From a checkpoint of a small transformer trained on Wikipedia: 12 layers.
MLP neurons of a small language model. Each row is named by its layer, matrix (up: input weights; down: output weights) and neuron, and shows model dimensions 352-479. Each number is 128 + 24 x the weight over its row's rms, rounded and kept within 0 to 255.
After each neuron's rows, "fires after" lists the tokens most often just before its 100 highest values on Wikipedia text that the model never trained on.

L3.up439 [114 116  85 159 132 123 130  97  98 116 108 119 104 123  92 115 119 145 108 131 128  90 145 149  90 146 101 130 142  90 121 135 130 136 111 163 135 131 137 127 176 128 134 107 156 158 132 135 172 164 131 122 128 122 137 105 165 117 169 124 133 115 136  93 113 126 132 115 102 141 115 122 122  95 138 145 142  90 117 156 127 156 158 124 158 128 117 163  90 152 115  99 138  90 158  77 137 158  91  97 159 153 132 166 123  87 172 108 148 114 118 122 144 135 146 124 112  97 109 114  93 123 144 153 119 101 123 139]
L3.down439 [137 117 115 147 100 160 164 171 156 156 144 130 130 123 162 180 144 126 149 160 160 103  97 161 155  93 165 138 117 184 168 155 123 156 145 106 113 150 134 105 129 100 190 144 157 108 158 138 145  71 122 140 115 135 135 106 135 123 110 118 147 138 122  93 138  60 114 158 151 130 139 139  98 162 130 138 138 177 153 128 120  96 131 128 129 149 143 115  92 120  99 134 129  80 106 142 129 126  97  98 135  82 113 136 100 108 106 125 119 136 163 131 124 114  87 115  72 130 134 137 141 145  96  95 117 136  93 109]
fires after: " |", "1", ".\n\n", "Ar"

L3.up2282 [159 125 178 114 123 106 120 156 104 149 125 125 133 134 148 141 141 142 119 100 134 115 167 139 179  62 111 100 157  95 151 109 117 126 122 128 119 122 116 126 126 121 133 150 134  97 131 115 122 109 141 108 103 126 141 132 127  76 147 119 134 166 153 116 126 155  94 137 104 100 140  80 145 145 130 129 129  87 156 166 130 137 112 133 118 129 153 120  75 156 162 106 123 121 113  95 101 140 128 111 143 123 187 141 153 102 143 164  90 120 134  86  98  91 151 150 149 148 114 147  90 130 109 126  86 151 142 109]
L3.down2282 [135 183 137 126 150 132 134 148 129 179 124 118 120 105 116 151 143 133  96 108 114 140  97  68 190 124 160  89 113 123 137  91 140 133 108 147 111 161 145 124 160 133 106 141 139 128 106 141 109 142 124 138 145 129 106 150 140 115 167 122  95  93 129 139 152 112 166 126 119 114  92 129 136 153  87 148 182 115 154 174 145 147 139 112 127 114 146 134 109 123 120  81 104 176 117 130 130 140 153 116 109 130 135  58 162 138 126 107 155 152 110 104 101 149 126 122 157 148 143 125 107 129 130 125 130 137 124 119]
fires after: " was", " were", " is", " are"

L3.up828 [136 155 160 109 137 147  95 114 141 153 134 142  89 157 101 115 124 131 108 109 143 148 100 143 125 113 106 117 131 127 117 100 128 129 137 157 143 148 106  93 128  98 116 113 123 141 190 120 134 149 111 157 148 179 112 104 148 145 119 148 128 140 108  89 163 155 103 137 128 118 121 117 124 140 151 135 172 135  94 101 147 169 128  97  95 128 131 134 156 151  87 131 142 110 159 103 122  91 138  82 106 113 104 113 145 130 148 175  90 146 124 111 129 180 109 109 133 116 115 115 120 105 159  92 120 152 147  99]
L3.down828 [127 124 101  96 145 122  88  90 129 147 110 122 126  94 139 134 139 118 110 129 105 133 120  96 105 117  82 159 166 148 150  84 129 145 101 154 146 132 112 112 147  89 147 149 176 148 121  71  79 151 132 163 108 151 137 114 118 153 160 144 137 106 114 153 108 101 103 119 146 155 155 174 106 141 153 163  86 128 138 142 147 110 130 140  90  92 151 125 146 117 146 148 138 182 111 134 131 184 142 159 175 121 137 104 142 117 123 111 116 102 105 138 148 141 165 109 128  68 109 135 120 127  97 159 120 131 129 135]
fires after: "0", "8", "5", ".", "4"

L4.up2257 [106 152 137 159 146 112 168  96 189 110 108 133  93 136 106 128 130 113 130 168  90  99 135 118 120 143 152  94 150 118 112 129 108 121 127 124 160 130 129 117 150 156 133 153 131  96 136  97 171 131 148 159 157 159  87 125 134 130 137 193 176 121 137 165 135 117 161 151 122 135 116 120 131 100 146 126 171 118 147 152 140 115 165  89  94 136 146 217 118  91  95 105  77 135 146 127 159 120 144 105 125  91  93 149 141  94 112 163 111 124 166 138  74 101 119 113 143  80 143 143 145 163 149 172 136 143 113 138]
L4.down2257 [163  97 136 152 122 152 144  86  69 157 124 125 120 146 144 105 122 149 139 156 133 154 134 107 133 170 108 153 120 130 157 113 120 134 115 109  73 113 119 111 101 131 120  88 110 177 146 139 133 117 109 167 141 172 122 126 120  59 149 110  83 142 115 122 107 117 149 105 127 124 113 150 140 149 156  88 135 133 115 131 147  98 135 114 182 154 107 153 141 126 143 130 156 121  85 134 162 170 114 145 115 115 132 152 116 139  86 126 111  96  99 139 130 145 162 182 130 124 157 105 124  99 154  99 134 171 117 136]
fires after: "2", " R", "7", "1", "4", "3"

L4.up1754 [143 160 126 122 104 147 143 108  85 129 122 144 139 120  86 155 130 169 100 124 114 115 112 100 174 142 148  94 148 135 114 135 144  91 133 149 138  97  87 174 156 162 135 132 177 120 135  91 100 105 108 122 108 112 139  90 151 101 129 177 115 129 136 126 148 135 119  93 111 141 106 101 125 138 139 135 116 149 129 134 138 115 118 153 139  96 103 106 118 147 142 136 108 149 153 129 131 116 161 205 113 119 151 117 179 115 115 142  99 137 140 128 155 141 105  98 136 139  48 138 131 108 164 159 137 160 110 126]
L4.down1754 [135  63 109 125 173 126 127 119 167  93 153 122 181 119 149  93  99 140 142 126 162 128 106 140 141 122 148 124 118 138 155 152 111 121 103 150  77 146 136 129 145 139 156 122 114 151  90 144 117 100 151 105 141 120 101 142 108 142  91  72 154 148 148 158 129 132 153 132  84 136 134 151 126  96 154 130 126 145 103 129 182 149 158 119 144 148 167 102 148 130 117 159 124 166 121 104 108 132 102  97 102 142 132 118 118 144 117 114 134 121 173 108 117  88 113 115 173 134  93 109 117 145 104 136 142 157  97 100]
fires after: "5", "0", "7", "8", "4", "1"

L4.up1101 [119 120 106 146  91 163 196 104 124 146 112 134 146 121 103 110 126 179  96 150  86 157 140 155 155 140  98 109 105 136 158 121  95 136 147 151 112 110 162 125 141 156 112 115 121 141 103 131 170 134 138 102 120 130 111 126  94 135 123 107 125 122 133 123 121 117 178 159 155 124  80 135 137 131 112 137 141  94  94  94  99 163 109 129 163 136 134 135 144 125 170  88 121 163 136 130 170 178 205  95  97 121 100 156 144 127 146 170 155 112 113 140 143 119 122 159 105 114 148 154  82 104 107 163 108 148 134  98]
L4.down1101 [143 118 139 139 134 128 150 173 128 152 137 112 164 134 156 144 171 118 196 108 181 121 109 115 114 139 104 135 159 163 137 136 105 133 171 177  97 120 141 123 115 123  63 132 126  69 123 144 141 176 127  95 162 177 134 162 133 106 133 104  99 166 146 176 125 107 123 122 124 124 126 121 149 127 124 111 151 152 129 112 121  95 131  99 106 154 137 159 128 126 116 104 144 146 107 140 135 127 180 120 100 124  95 136 103 128 131 108 102  86 112 165 118 125 162 120 187 160 104 115 130  89  91  80 122 158 131 175]
fires after: "1", " Bronze", " Gold"

L4.up1072 [128 133 170 135 119 109 135 138 131 177 139 108 152 104 139 147 165  91 128 138 109 118 153 156 134 140 125 128 132  98 102 149 104 151 119 153 107 116 104 130 112 189 114  87 131  94 122  82 152  98 128 166  94  87 193 136 141 116 125 105 129 122 141 142 133 160 101  66 118  96  83 143 133  64 193 129 123 157 140 149 109 150 132 131 126 115 113 129 141 174 144 116 102 118 125 111 129 143 120 136 138 135 123 111 100 112  98 141  92 148 101 191  57 151  85 134  85 126 150  92 132 164 134 116 148 132 136 130]
L4.down1072 [130 131 110 160 102 127 116 121 144 119 112 110 184 181 130 170 152  73 138 122 124 109 140 113 135 138 117 113 111 127 120 100  83 127 118 131 138 136 164 114 142 163 114 134 103 108  96 163 103 128 106  91 120 139 111 142  91 118 131 113 120 145 152 121 111 131  98 123 169 149 120 111 107  97 128 154 161 135 153 145 119 177 144 144 159 122 128  94 144 113 127 138 160 117 116 133 128 151  76 145 135 100 117 114  93 152 153 150 174 122 158 121 119 132 117 147 157 149 146 156 129 119 144 156 153 151 125  82]
fires after: " |", " ", ",", "–"

L4.up264 [144 104 121  87 137 153 152  89 116 123 125 147  96 149 117 108 167 128  85 115 151 136  96 120 135 160 163 143  84  89 147 147 156 110  85 121 182 121 134 150 103 129 127 126 114 165  69 104 145 123 159 137 136 115 128 144 121 123 119 114 151 180 135 128 155 111 120 102 137 104 166 145 166 122 145 155 108 102 130 132 114 120 119 100 185 161 134 135 122 139 161 155  70 109 129 100 127 136 126 149 122 106 146 133 136 103 154 142 160 163 129 136 170  97 100 103 112 170 104 120 102 137  83 128 107 153 142  75]
L4.down264 [136 121 138  96 146 106 122  98 150 159 127 138 166 138 151 110 153 113 174 120 122 163 141 116 135 130 143 117 139 141 139 124 131 181 114 145 118 161 145 133 124 104 201 100 164 138 138  97 104 133 123 123 140 164 150 147 144 127 148  83 166 125 117  87 116 141 140 176 131 139 133 143 134 126  59 161 150  75 140 156 151 173 189 105 133 109 125 159 113 178 132 155 108 135 130  86 117 103 129  61 146 168 137 112 130 146 133 156 149 155 140 153 168 119 174  99 115 116 123 122 105 151 113 115 112 126  90 125]
fires after: "0", "5", "3", "1", "6"

L4.up1348 [124 115 139 146  98 138  97 150 135 137 115 111 110 136 132 106 112  61  99 160 110  77 155 123  97 122 111 108 145  98  94 107 102 120 153 132 122 104 151 117 135 138 173 129 159 123 132 182 137 140 155 118 105 134 111 156 107 132 184 103 121 162 141 125 146 132 152 160 156 174 118 185 153 133 135 126 132  94 133 176 161 146 141 121 129  90 149 113 140 126 142 112 130 114 119 143 144 120 139 100 102 129 123 126 132 116 167 114 135 120 116 121 142 132 127 118 107 147 113 157 130 105 161 108 160 132 116  97]
L4.down1348 [128 152 124 181 110 158 131 115 107 112  85 150 121 108  89  96  89 123 129 130  89 100 131 143 103 127 131 145 163 139 101 166 143 122 140 138 139 120 153 133 141 129 142 107 154 126 116 160 147 146 103 151 113 139  77 116 119 127 118  95 131 104 125 145 123 139 133 150 143 141 121 104 121  84 182  93 109  67  98 126 115 132 118  97 177 125 150 138 141 127 111 128 147 135 166  67 186 151 121 142  70 140 126  95 169 150 153 156 172 125 147 177 114 144 124 119 118 130 128 141 155 113 130 106 172 105 106 150]
fires after: "0", "1", "2", "9", "\""

L4.up214 [ 88 131 173 137 159 176 152 101 119 134 135 104 159 180  93 143 145 129 186 167  93 151 131 130 137 160 120 107  68 117 113 114  86 136  95 138 131 160 141 117 157 139 134 113 104 131  86 148 119 142 157 164 136 109 141 149 140 102 100 165 112 154 147 153  98 133 165 165 127 122 136  63 139 127 159 112 155 102 179 154 142 138 111 128 113 101 168 149 161 118  95 144 157 123 145 132 143 111 152 169  75 138 173  97 104  94 132 125 151 107 114 131 111 175 147 175 125 128 120 137 117 116 107 148  94 171 102 119]
L4.down214 [121  87 121 150 109 111  87 107 111 124  84 151  95 144 159 129 159 105 158 114 122 163 152 140  85 141 152 111 126 112 142 139 105 124 109 117  95 166 138 135 118 136 146 138 140 145 126 152 154 129 144 112 125  74 140 153 136 140 129 122 157  97 156 121 134 150 111 104 143 148 127 129 136 159 146 107  90 122 162 137 130 109 131 148 171 119  81 144 178 115 109 112  95 112 105 164  72 150 105 125 103 133 143  79 118 120  87 159 139  94 127 105 116 103 149 143 105 143 172 105 149 105 114 119 146 157 116 150]
fires after: " ", "1", " (", "s"

L4.up1781 [147  94 102 102 124 121  96 103 130  69  97 122 161  99 130 134 137 121 120 101 118  77 127 105 137 165 155 146 129 134  92 103 149 100 110 129 111 143 111 140 134 128 105 119 156 133 149 108 126  79 133 125 138  98  92 107 104 122 133 153 128 151 101 181 111 143 159 118 106 170 124  88 180 133 151 141 129 116 104  98 110 133  66 119 139 130 130 131 102 136 154 123 128 177 145 113 131 158 100  77 134 107 125 133  97 125 112 106 128 125 173 136 168 150 127 112 134 114 115 133 140 105 104 115 120 146 122  92]
L4.down1781 [138 137 130 124 107  73 134  97  60 120 110 139 106 118 154 128 107 145 103 116 149 155  99  77 116 123 125 102 116 178 143  92 115 128 121 178 126 131 149 110  99 128  98 131 114 146 149 112 111 115 145 128 167 193 137  94 134 147 110 159  95 134 135 144 139 121 142 123 148 113 165 118 161 117 176 116 142 129 128 192 129 143  87 175 114 116 153 134 116 165 136 103 120 159 163 151 129 154 117 127 127  82 126  87 129 137 113 122 106 172 146 125 100 153 157 132 114 187  98  73 172 140 155  71 128 144 136 119]
fires after: "0", "9", "2", "4", "6", "5"

L4.up2279 [114  95 112 156 117 172 120 125 132 114  73 112 104 171 198 123 132 129 158 115 138 117 200 151 117 129 148 130 153  71  99 110 158 128 115 132 137 124 124 110 160 131 147  65 173 128 119 116 149 122 151 129 134 113 132 127 137 102 156 157 123 139 108 132 154  80 113 151 125 139  94 100  90  97 180  80 181 102 122 117 117 106  95 144 101  89 143 164 106 160 137 135 124 102 112 142 136  97 164 136  96  66  85 129 158 160 142 145 118 181  97 122 121 101 105 135 142 185 151 129 136 137  95 142 128 125 141  89]
L4.down2279 [175 176 159 125 164 117 121 196 100 128 114 142 116 107 139 105 131  85 121  66 141  64 165 137 105 142 120  78 132 113 121 170 130 162 139 124 146 124 110 105 125 153 129 110 113 162 153 171 139 119  55 141 166 153 146  77 150  99  88 153 110  86 175 147 155 127  87 109  96 125  87 147 158 116 148 158 161 175  63 143 107 124 155 100 112 141  78 139 148 117 107 130 121 108 134 162 141 159 139 132 143 151 101 128 128 156 135 113 100 150 152 120 124 112 128 123 129 101 153 132 156 121 184 138 155 101 107  89]
fires after: " member", "0", " a", " one", "9"

L3.up2061 [147 125 118 121 165 104 153 130 116 102 162 112 125 111 124 128 149 147 125  79 113 120 118  79 144 107 135  81 117  95 139 120 157 141 151 131 142  99 130  99 114 177 122 143 112 177 169 146 135 118 161 102 124  78 143 155 126 118 136 141 137 125  92 140 144 162 156 102 117 116  85 102 146 128 139 126 186 115 106 129  91 127 150 144 120 176 132 119 132 144 125 117  77 129 161 165 131 136 116 126 159 142 160 140 162 110 126  78  97 144 149 115 147 122 182 161 110 140  85 145 102 148 119 138 135 126 124  83]
L3.down2061 [110 149  88 158 126 116 129 114 113 153 146  77 187 172 106 117 162 112 148 121 130 121 130 131 109 149 155 116 122 144 136 149 154 142 138  95 141 142 101 161 131 104 126 134  77  80 141 126 135 104 129 117 180 122 114 103 160 159  91 130 147 169 150 133 124 107  79  97 125 150 132 154 113 111 100 102 112 176 134 148 102 123 148 165 133 122 176  97  92  87 135 152 143 157 134 116 120 124 107 150  85 113 140  93 123 136 123 137 105 157 186 106 171 115 179 128 150 154 146  89 144 101 120 141 114  88 119 176]
fires after: "9", "5", "7", "8", "6"

L4.up1603 [109  88 164 174 129 131 142 146  98 147 115 145 161 127 105 139 157 124 141 100 113 101 117 158 117  93  82 119 142 140 130 136 142 109 116 119 193 115 159 129 146 118 131 141 136 147 166 139 118 105 135 116 157 151  97 156 167 147 163 130 142 102 107 148 156 113 148 157 134 139 155 153 100 127 145 138 143 101 131 131 193 136  71 176 146  86 118 138 111 145 153 134 129 156  79 131 130 166 130 186 131  73  95 129 146 136 141 152 118 102  98 136 117 143 150 144 147 121 128 127 107 156 114 110 105 103 132 156]
L4.down1603 [121 141 114 121 161 118  69 133 114 128 147 125 128 112 130 130  86 133 162 164 150  92 104  74  81 144 171 123 181  97  88 119 138 120 115 189 105 100 155 135 152 137 109  90 159 119 115 131 106 147 124 111 151 123 141  98  96 168 161 143 125 128 119 140 105 141 146 116  99 168 108 149 146 124 149 110 167  80 164 114 124 102  97 142 146 104 149 119 129 119 142 130 134 128 147  89 129 127 167 169 120 105 135 128 130 103 126 151 115 114  96 106 136 115 151  83 142 105 137 156 120  80 150  79 155 125 148 162]
fires after: " place", "9", "1", "0", "\n", " "

L3.up1508 [ 68 153 144 118 104  91 116 151 146 135 132 132 135  95 169 114 112 128 133 112 118 131 121 137 160 134 135 148 104 103 144 101 111 138 114 185 156 156 151  83 148 104 147 157 120  98 122 134 129 121 125 107  83 162  97 128 114 163 115 170 154 118 147 137 118 171 125  91 135 132 136 145  93 124 114 131 113 126 143 126 108 109 108 155 132 141 114 110 102 139 144 117 129 143 137 165 147  80 119 156 122 112 164 122 105 128 118 148 112 161 104 131 133 137 168 106 121 134 132 131  95 109  83  96 130 121 190 113]
L3.down1508 [154 137  99 129 101  83 121 140 117 129 133 120  92 111 121 154  94 148 107 149 122 136 142 102 102 102  95 152 110  90 129 125 139 150 134 169 153 114  96 141 139  83 146 150 100 135 153 121  71 121 140 126 102 146 101  78  85 109 173 139 152 122  93 134 116 151 137 112 131 117  97 145 132 103 140 132 131 132 160 153 171 125 136 143 105 172 161 149 125 119 141 178 102 159 151 164 146 136 139 130 138 101 133 190  91 164 101 134 122 115 124 151 119 137 129 141 112 125 152 167 163 147 128 116 118 127 141 138]
fires after: " |", ",", "-", "2", " –"

L3.up611 [129 125 122 103 149 122 141 147 133 125  90 129 118  69 117 165 121 123 145  82 146 102 126 103 173  90  72 134 122  82 102 114 129 103 129 132 127 107 140 110 137 166 163 102 183 179 149  90 124 133 162 127 146 157 137 146 118  95 124 133 165 120 115 112  92 120  72 168 166 118 119  89 157 142 112 126 122 133  90 104  86 167 152 101 162 127  74 153 136 150 114 105 127 101 120 157 128 138 136 145 141 102 129 122  86 138 134 128 141 150 128 138 126 120 110 165  96 142 134 162 163 134 164 133 113 100 159 136]
L3.down611 [128 115 113 144  98  94  51 158 116 172 133 169 163 126 117 154 161  84 151 112 163 120 107  90 176 122 116 187  96 176 156 119 124 140 179 153 145 161 126 146 101 159 125  96 107 170  90 152 132 117 143 154 155 177 107 181 106 131 143 135 157  75  92  86 101 160 115 136 131 107 106 102 156 113 103  88 114 126  99  97 138 122 139 117 151 124  97 120 125 156 131 113 112 139 102 116 100 168 134 121 158 121 135 156 118 123  85 131 140 151 157 121  65 107  88 142 160 122 124 144 146 107 112 128  99 100 181 147]
fires after: ".\n\n"

L4.up787 [157 134 125 151 131 119 178 153 146 143 177 108 105 163 135 109 156 128  95 160  84 159 150 136 165 147 126 104 150 128  94  99 112 138 123 182 139 105 160 157 124 159 176 128 138  82 129 159 142 119 134 132 117 169 146 111 118 136 125 142 104 130 121 145 115 118 165 151 102 114 103 118 107 139 134 115 166 130 121 116 117 136 127 135 140 149 103 146 177 129 133 150 140 146 138 148 149 157 117 140 123 121 162 122 119 100 140 165 135 121 119 133 106 133 130 133 110 103 140 143  87  65 163 159 112 137 164 140]
L4.down787 [ 96 147 131 131 138 100 136 139 133 127 167 136 150 130 125 133 138 113 108 141 158 139  84 117 132  77 131 163 130 146 109 125 146 129 134 153 116 136 145 107  93 124 148 151 140 170  40  99 123 158 105 142 127  88 145 102 144 177 144 136 135 122  83 149 106 102 144 139 154  66 102 116 131  81 143 114 143 130 131 107 138 147 143 114 130 138 113 111 132 141 157 111 172 129 121 125 117  74 143 129 184 118  96 177 156 137 142 150 101 140 111 138 109 122 136 111 121 138 191 149 136 106 147 106 144 100 147 125]
fires after: "1", " B", " G"

L3.up2162 [155 123 120  81 114 113 144 143 120 156 142 131 110 112 137 166 147 117 131 113 115 134 141 165 131 149 122 128  95 136  95 119 111 138 145 167 135 113 106 127 136 111 148 138 124 113 128  93 113 152 154 122 126 109 106  64 146 103 125 135 128 140 151  86 143 162 111 138 103 124 125 120 135 132 140 129 149 113 152 122 139 157 135 137 143 113  87 162 121 172 148  75 129  90  96 139  73 122  98  99 125 139 169 152 154 151 109 142 160  91 158 152 153 182 135 148 170 184  91 117 157 119 144 112 124 118 133 134]
L3.down2162 [133 142 108 116 132  92 154 149 112 115  95 132 141 103 151 158 181 133 144  87  76 162 114 185 127 106 109 175 118 120 135 158 129 111 112 144 134 119 151  87 156 143 105  60  88 148 153 153 139 104 124 180 163 171 123 129 139 139 134 103 143  87 116 147 132 120 145 103 117 112 137 130 164 121 124 166 113  87 158 120 142 138 127 108 119 190 123 142 126 112  86 139 158 131 109 131 111 123 140 176 146  78  90 132 128 141 132 110 149 158 129 116 150 131 147  95 125 133 142 108 145  85 169 120 101 177  93 164]
fires after: " were", " was", " be", " is", " been"

L4.up1409 [129 117 133  72 124 159 173 142 125 176 129 111 111  68  53 134 140 141 154 134 118  82  97 123 122 135 117 133 105 131 184  95 158 146 122 149 112 105 158 128 121  91 131 149 103 145 111 144 153 111 114 144 156 152 136  87 123 170 138 183 177  97 139 124 112 136 107 142 139 106 136  89 134  67 158 124 177 110 142 138 105  93 154 176 157 134 159 109 142 132 126 100 112 130 100 103 116 123 126 128 126 105 110  89 110 108 126 107 100 120 119 128 131 149 115 141 108 171 105 138 136 122 130  90 105 166 167 100]
L4.down1409 [141 108 117  96 143 156 112 135 127 142  89 121 138 138 125  87 141 127 116 146 177 137 120 133 136 125 184  73 170 117 145 120 124 128 139  91  94 116 133 133 146 113 149 140 125 141 112 156 132 139 122  81 126  87 120 124 101 136 158 120 166  74 161 124 132 146 139 128 144 179 102 129 126 130 178 131 114 126 118 137 111 162  90 103 127 122 135  97 133 121 133 151 135 105 124 142 162 139  96 102 116 134 123 109 136 114 165 127 141 184  94  94 122 116  96  91 128  92 136 128 111 128 112 138 148 142 156 166]
fires after: " and", " or", ","

L3.up2293 [137 106 133 109 121 151 107 158 130 114 163 149 134 141 173 126 149 138 122 151 101 106 112 136  99 137 146 149  81 119  77 153 154 141 108 164 127 163 131 128 154 110 130 111 148 144 160 127 115 134 129 123 126 147 119 137 150 146 105 142  84 145 139 103 137 135  81 114 137 106 111  91 152 110 153 152 161 125 137 131 124 108 106  83 126 169 106 129 137 155 151 148  83 102 107 118 140 135 112 144 156 100 136 105 101  73 136 134  68 122 143 135 143 142 161 122 121 105  91 150 106 146 140 141 129 193 158  85]
L3.down2293 [154 131  94 127 125 121  97 125 184 131  90 125 135 196 117 115 154 126 159 105 114 123  59  95  89 130 108 136 114 120 143 149 118 117 118 182 112 122 147 129 113  76 129  90 142 135 154 141 108 148 134 149 133 112 149 164 116 116 118 131 133 149 175 107  98  96 114 146 135  99 119  99 126 157  69 132 114 112  88 110 123 164  93 159 112 104 108 121 146 143 125  97 117 145 111 149 145 163 134  95 142 132 106 183 122 132 112 165 184  79 126 195 145 134 123 140 172 151 109 142 149 131 138 106 139 134 115 133]
fires after: "0", "5", "7"

L3.up2100 [ 96 109 138 118 137 155 157 173 112 116 131 149 112 168  98 126 121 146 135 115 136 127 140 178  98 126 129 119 156 125 167 126 116 102 128 124 148 130 159 154 132 118 118 128  89 110 141 129 133 136 135 105  89 118 153 109 159 124 111 175  99 156 125  80 183 117 162 124 111 168 151 157 129 139 125 117  79 105 141 149 112 144 167 152 124 126 143 117 115 146 122 117 142 100  60 160 115 147 147  99 133 133 116 161  94 132 104 132 119 130 120  79 155 120 164  70 136 101 123 112 139 152 110 111 108 133 109 124]
L3.down2100 [153 144 127 118 129  72 128 121 129 139 146 117 125 138 117 109 140 121 109 118 136 161 110 124 147  99 161 149 159 143 183 131 169  81 135 117  94 121 176 122 131 148 142  98 100 120 135 122 111 133 125 157 142 172 138 149 146 117 120 144 132 147 131 105 128 108 116 121  88 116 110 143 151 171 106 143 138 113 153 107 122 164 184  90 146 144 152 104 117 121 105 166  88 126 133 156 140 107 164 123 131  66  73 193 108 107 121 199 122 179 113 130 134 113 148 143 145 110 123 152 103 119 117 166 100 135 131 125]
fires after: " ", " |", ";"

L3.up1623 [100 153 193 151 123 153 115 131 113 108 151 124 107 155 123 110 165 108 160 125 111  78 137 144 142 115 183 103 140 133 109  51 124  96 156 152 138 142 119 149 163 122 146 121 109 133 149 144 103 142 115 166 134 166 134 140 161 146 106 125 115 122 120 121 140 113  95 108 133  72 137 101 114 100 116 125 145 151 128 178 148 141 119 139 163 111  76 108 109 113 127  58 132 128 118 105 136 119 188 125 127 111 108 156 130 112 131 161  85 134 128  90 117 129  95 113 127 158 128 156 106 101 126 112 121 163  84 134]
L3.down1623 [120 102 131  95 136 126 160  88 130 103 154 166 119  88 120 147 108 147 105 114 135 147  80 114 101 121 131 139 116 139 183 162 145 151 131 137 120 118 128 154 162  93 133 117 140 124 176  91 123 149 114 140 125 175 137 142 106 130 160 124 144 123 135 123  96 125 119 150 139 116 107 172 139 148 130  97 100 123 136 123 144 161 127 133 110 135 153 141 123 133 154 137 102 129 133 131 143 132 139 116 114 108 141 143 122  97 128 114 173 171 134 134 127 138 105 138 153 125 140 153  98 106 151 187 143 159 141 105]
fires after: "0", "5", "1", "4", "3", "7"

L3.up258 [145 134 154 105 119 113 175 130 127 109 113 154 116  87 148 122 123 121 142 168 151  72 149 153 184 103 127 105 151 156 154 105 145 138  97 130 126 141 113 132  88 121 133 103 144 124 129 140 121 124 126  97 126 110 107 132 106 154 133 165 112 123 106  88  87 111  96 166 186 128 150 137 124 135 128 122 137 125 132  53 133 156 143 131 122  86 131 166  99 155 131  86 160 108 132 136  97  84 130 115 156 111 124 157 143 105 110 144  93 138 107 133 135 118  93 118 141 126  89 114 191 120 136 130 141 149 145 124]
L3.down258 [163 176 108 149 124 120  89 117 125 149 125  72 135 115 127  99 125 151 123 161 136 134 113 147 112 135 127 159 134 110 169 136 143 126 138 119 137 118 127 168 175 128 154 152 156 121 121 160 107  96  84 134 144 126 145 134 133 144 147 112 165  86 163 123 107 140 132 135 147 121 115  87 108  92 162 141 119 145 136 142  94 155 147  85  77 154 126 111 122 123 120 136  90 103 135 141 119  99 166 112 122 100 131  90  77 171 169 120 142 123 142 119 119 127  93 124 125 146 136 146  78 110 118 176 115 140 113 125]
fires after: " and", "augh"

L4.up1044 [119 153 159 104 141 133 101 118 131 103  93 153  82 153 141 105 143 143 140 118  96 115 132 179 157 166 114 172 144 129 152 140 138 156 125 108 162 122 117 108 140 116  75 156 139  90 118 111 144  95 138 114 171  98  92 114 144 168 119 160 142 118 152 101 114 131 148 143 123 131 151 159 116 120 128 158 117 136 101 129 130 134 169 189 170 105 139 140 140 113 140 129  93 157 101 160  90 129 125 123 169 113 135 161  99 119 163 158 108 127 150 141 149 120 127 143 118  66 137 148 100 150 161 124 139 129  90 110]
L4.down1044 [124 130 121  90  96  98 109  87 137 132 121  96 149 185  96 141 150 123 116 142 152 116 122 169 172 142 115 115 106 107 167 117 138 137 140 128 184 108 116 108 106 130 133 126  98  88 140 128 140 106 106 129 125 105 131 131  91  87 100  92 153 122 104 143 161  81  86 137 121 136 112 136 121 112 155 155 111 171 125 129 125 150 131 130 144 134 128 151 128 127 137 170  90 121 162 104  95 157 170 119 167 150 131 178 139 143 162 121 101 145  94 106 105 143  93  74 115 138 129 135 130 147 106 126 113 105 103 126]
fires after: " ", "–", " al", "4", " Al"

L4.up76 [148 156 109 147 151 167  92 125 147 106 119 108 116  80  90 120 138 146 149 120 106 125 149 123 138 136 125 104 153 120 147 124 111 101 114 146 139 121 113 132 151 148  99 112 128 140  81 185 126 157 149 119 140 125 146 148 121  89 166 192 186 136 128 114 126  92 183 152 121 156 121 115 110 115 116 146 107 158 115 120 155 118 137 138 142 176 111 156  71  98  90 170 111 120  98 109 158 110  94 174 145 130  93  97 156 114 100 116  87  78 120 114 141 143 126 122 110 165 128 164 105 171 151 127 132 118 145 139]
L4.down76 [ 91 116  91 185 119  96 133  91 104 101 151 125 125 151  99 115 131 113 107 112 137 140 171 108 103 118 135 131 141 158 129 132 113 104 115 143 133 121 154 123 137 101 113 129 188 178 169 131 121 126 118 173 113 119 117  94 134 162  88 128  90 137 122 123 144 182 104 144 174 121 167 155 120 119 153 132 109 129 114 158 119 127 127 129  76 129 134 113 121 115 147 111 164 159 124 145  87 156 160 165 126 131 139 124 120 140 147 124 120 153 136 147  89 123 139 152 128  89 136 121 107 134  96 151 135 150 166 122]
fires after: " and", " |", ",", ";", " G"